{"n_layer": 12, "d_model": 224, "n_head": 10, "n_kv_head": 10, "head_dim": 32, "d_mlp": 896, "vocab_size": 2048, "activation": "gelu", "norm": "layernorm", "norm_place": "pre", "norm_eps": 1e-05, "positions": "learned", "qk_norm": false, "attn_scale": 0.177, "bias": "none", "tie_embeddings": true, "parallel_block": false, "init": "normal", "init_std_qkv": 0.0285, "init_std_o": 0.0238, "init_std_up": 0.0285, "init_std_down": 0.0143, "optimizer": "muon", "lr": 0.00588, "lr_mult_o": 4.0, "lr_mult_up": 0.645, "lr_mult_down": 2.0, "beta1": 0.95, "lr_head": 0.00374, "grad_clip": 2.0, "warmup_steps": 200, "schedule": "wsd", "decay_fraction": 0.419, "decay_shape": "linear", "final_lr_fraction": 0.0, "batch_tokens": 32768, "seq_len": 256, "doc_mask": false, "z_loss": 1e-05, "train_tokens": 172400000, "steps": 5262, "dataset": "wikipedia_en"}
MLP neurons of a small language model. Each row is named by its layer, matrix (up: input weights) and neuron, and shows model dimensions 0-223. Each number is 128 + 32 x the weight over its row's rms, rounded and kept within 0 to 255. Numbers have three digits each.
After each neuron's rows, "fires after" lists the tokens most often just before its 100 highest values on Wikipedia text that the model never trained on; "fires on" lists the tokens most often at its 100 highest values on Wikipedia text that the model never trained on.

L3.up886:153141128090132135095146097139168129125093098117188132143051199126091154115140102138099083169150136153146109180132098134115152148131156108107188156158099096123110110116153152135090082121145126134070169133106171103150142141127154123152089121036137196154129120130142149117148111146081118140144120123134114140063142122151178135093087164132127146158167145067108086111158133165165112054129136170093089062116130145035124156150215173173152164123122103077138145083098135163095139113092139100079155150130102125120159149096169132127187053139168099175151092163173091124077106151133142109155175116131154127105043091121145152119107177155073124106141189088108097056121104150145106149183
fires after: " P", " V", " C", " B", " M", " L"
fires on: "al", "et", "art", "t", "ill", "r"

L2.up309:073104142077197104150087227146122094105161081188139129183144142126165108129124091143136095123135127107118075142152150082070124108122081098130162129153095115130138109126125101131108154159121150129124141157113132101075099145171094143134060082092171077103136120122083085134198140161103120066123157139123177140168077129132131204136104148179080139091129136146095108085133165114099115152140134159142132105135151112156119066180151088124144112049155156088188126150104109120123184146153115164034150133095129144153158147135135133131167055186173085082128160113114120129091173164102113117079093086190121108136186106122175139138127125106120173191135132180136105181091115150094102091127
fires after: "li", "ci", "la", "log", "o", " Pro"
fires on: "al", "ce", "bor", "tic"

L3.up669:134142153082136160120150170118123163099133108113102143180177124061110128172107122143168101125142129131133118143115094148099126135171193079090130125154133163090196135099097148089117116156123162152059146187133134124140077133109173128138133119140137130171130093171146159186159103191052164079054146116097142139114141140179109136091091143074081116057159128201137114066155098182142132087103149109138144143114124083145149133169118121137151111100102134186130147112083165136103188057106127167095139090131047157123159134086097097065149162223112122095062131109089136088134184085133131148096104133118101136175163126145156160145125093075095178106110109088106103164125136130161163154106
fires after: " po", "li", "ci", " Po", " Africa", "ub"
fires on: "lic", "an", "ce", "li", "al", "n"

L4.up184:114156125165121122139162147128115173118101156098117133169116088125206071149117128065085136013137151182143091109085137119102113100170070116172098118096145111087136158130159169102115095109115116122149097148180171148125129133163164134178097154096147129161157152115075114138049101114146126144091106106131157193130120143135114131137098081114100105049103146102110113152194170141100101135114118192116148111118149143098145137077173128111140165109075164191158156094155101146111124131091117217152051146092122145104077146149120113157088162063118116173149121126086135175094083177129072182129083148117157100133120170176133146106156150169119200132126089107182089123142168146121114090131
fires after: "s", "k", "est", "st", "ad", "d"
fires on: "or", "ol", "iv", "id", "it", "ul"

L3.up601:112143160129163103116089120128186136111121076139131147144092060137129061143129126136105116181149096093105152136067166140175168100132121114122115095163108123165100168119094122195121141082229179098057109157115147138200135083123168078141071090128120164167119136103104155168137085113181132086136177159131117129121100141148138080132146146169122122084182145121087137119153134126173129121131118170143143108142116057063071111133175135118125136152065146093104149000077057137123079182118139068136097142145152114101131170146183149146093142112112103171111156100139152118169120120140173118166154149168100141135144093132094171120153107140114136110102168114158121186122150144125134147180
fires after: " V", " B", " F", "C", " M", "cc"
fires on: "ill", "il", "er", "re", "or", "ers"

L2.up668:114105129186093091091079109124080115126185129117124176129090187097127159173132134175103176101117084105102090104094152138122129052072077155132141107190164158100120178161068129175076149067146143116155133126122134110125154126179083162126153095104107157133119128166102121106127185133109150094106139079114090106090161067090118127141136162107161188150027112138167148150185130136069146151132088121072207103156171177117111106111169145125147117123180112166086148136167162125165088093163107100074170164123125144133168129130123123177109107114086125144132210148102126112092111079108138121142164139159125172124100075138169153096128124195122074114134172113151146101130091067106101120144
fires after: " su", " so", " un", " mo", " in", " h"
fires on: "und", "ve", "re", "gg", "pp"

L7.up100:171149122171136107101167150129129128146165159163138131128114176142169104114106157058181168058107139092164107091157163157130101075134074158093101071061129187126107128078124114141094149137112148150126123151114161167056135172149152101201145136047208114180156111107094075175073158156138080103154141162144166105144184139117132153146162097142119133117115068097156143108126162164093114159119073124120130165126065119136117110103110146111116092070124132080146105138149146079127111121118162143137150196096207109111126155149077128107145168101151101106113163158130084158114126114075128119184109177077102142132061186132110140087141128140099166157066128189139099153168183148110114122122
fires after: "re", "st", "w", "s", "and", "et"
fires on: "it", "ing", "or", "vi"

L7.up424:142153132129133141149138069131128057121107161134149113103080155142087101156108127124190127159111108142095170166135110117092119151106124098103155124097110135105100112152147133148150160104100140071090130130079141105123152162143142153190109115116104181063124121200133111141177112176110159120092152129073150103104189181088090118128099141146139090179129157134098179087086157174120139115118114157096063134114151145135141020117148121188097075099086094113133103118105093093077115126162162074184124141137131137118130186155103054161167092110103096112113067159117104163088136124124212082172155105177139147107098144145173106151146139169157114196152187155106109130064117130103219091126
fires after: " ", " ex", " re", " per", " ch", " a"
fires on: "s", " h", "man"

L4.up336:144056093066143109114089124162128167103090153138114150114148091101187118100027081125125069117071139137154150133169221133138085154121141121180137100160148122128137151074084081077180112155140126198144108120146175136141050132110159090113091109094099127165144105113085087146171218103126151130143163088158115149150126087098152158133064130130104123095116157163075089172131093131110124117103102120128124122115114138104093155071134174091129092118163106185107173148181116161120162119099079146128125148115125135163105113120128111181124216147072142123136164106094162188142156118126151117083115141154229147101147101149164091109141116143109084132174133105111163160148139106114103153157
fires after: "c", " U", " Ca", "an", "lo", "al"
fires on: "ad", "il", "ta", "l", "ist", "st"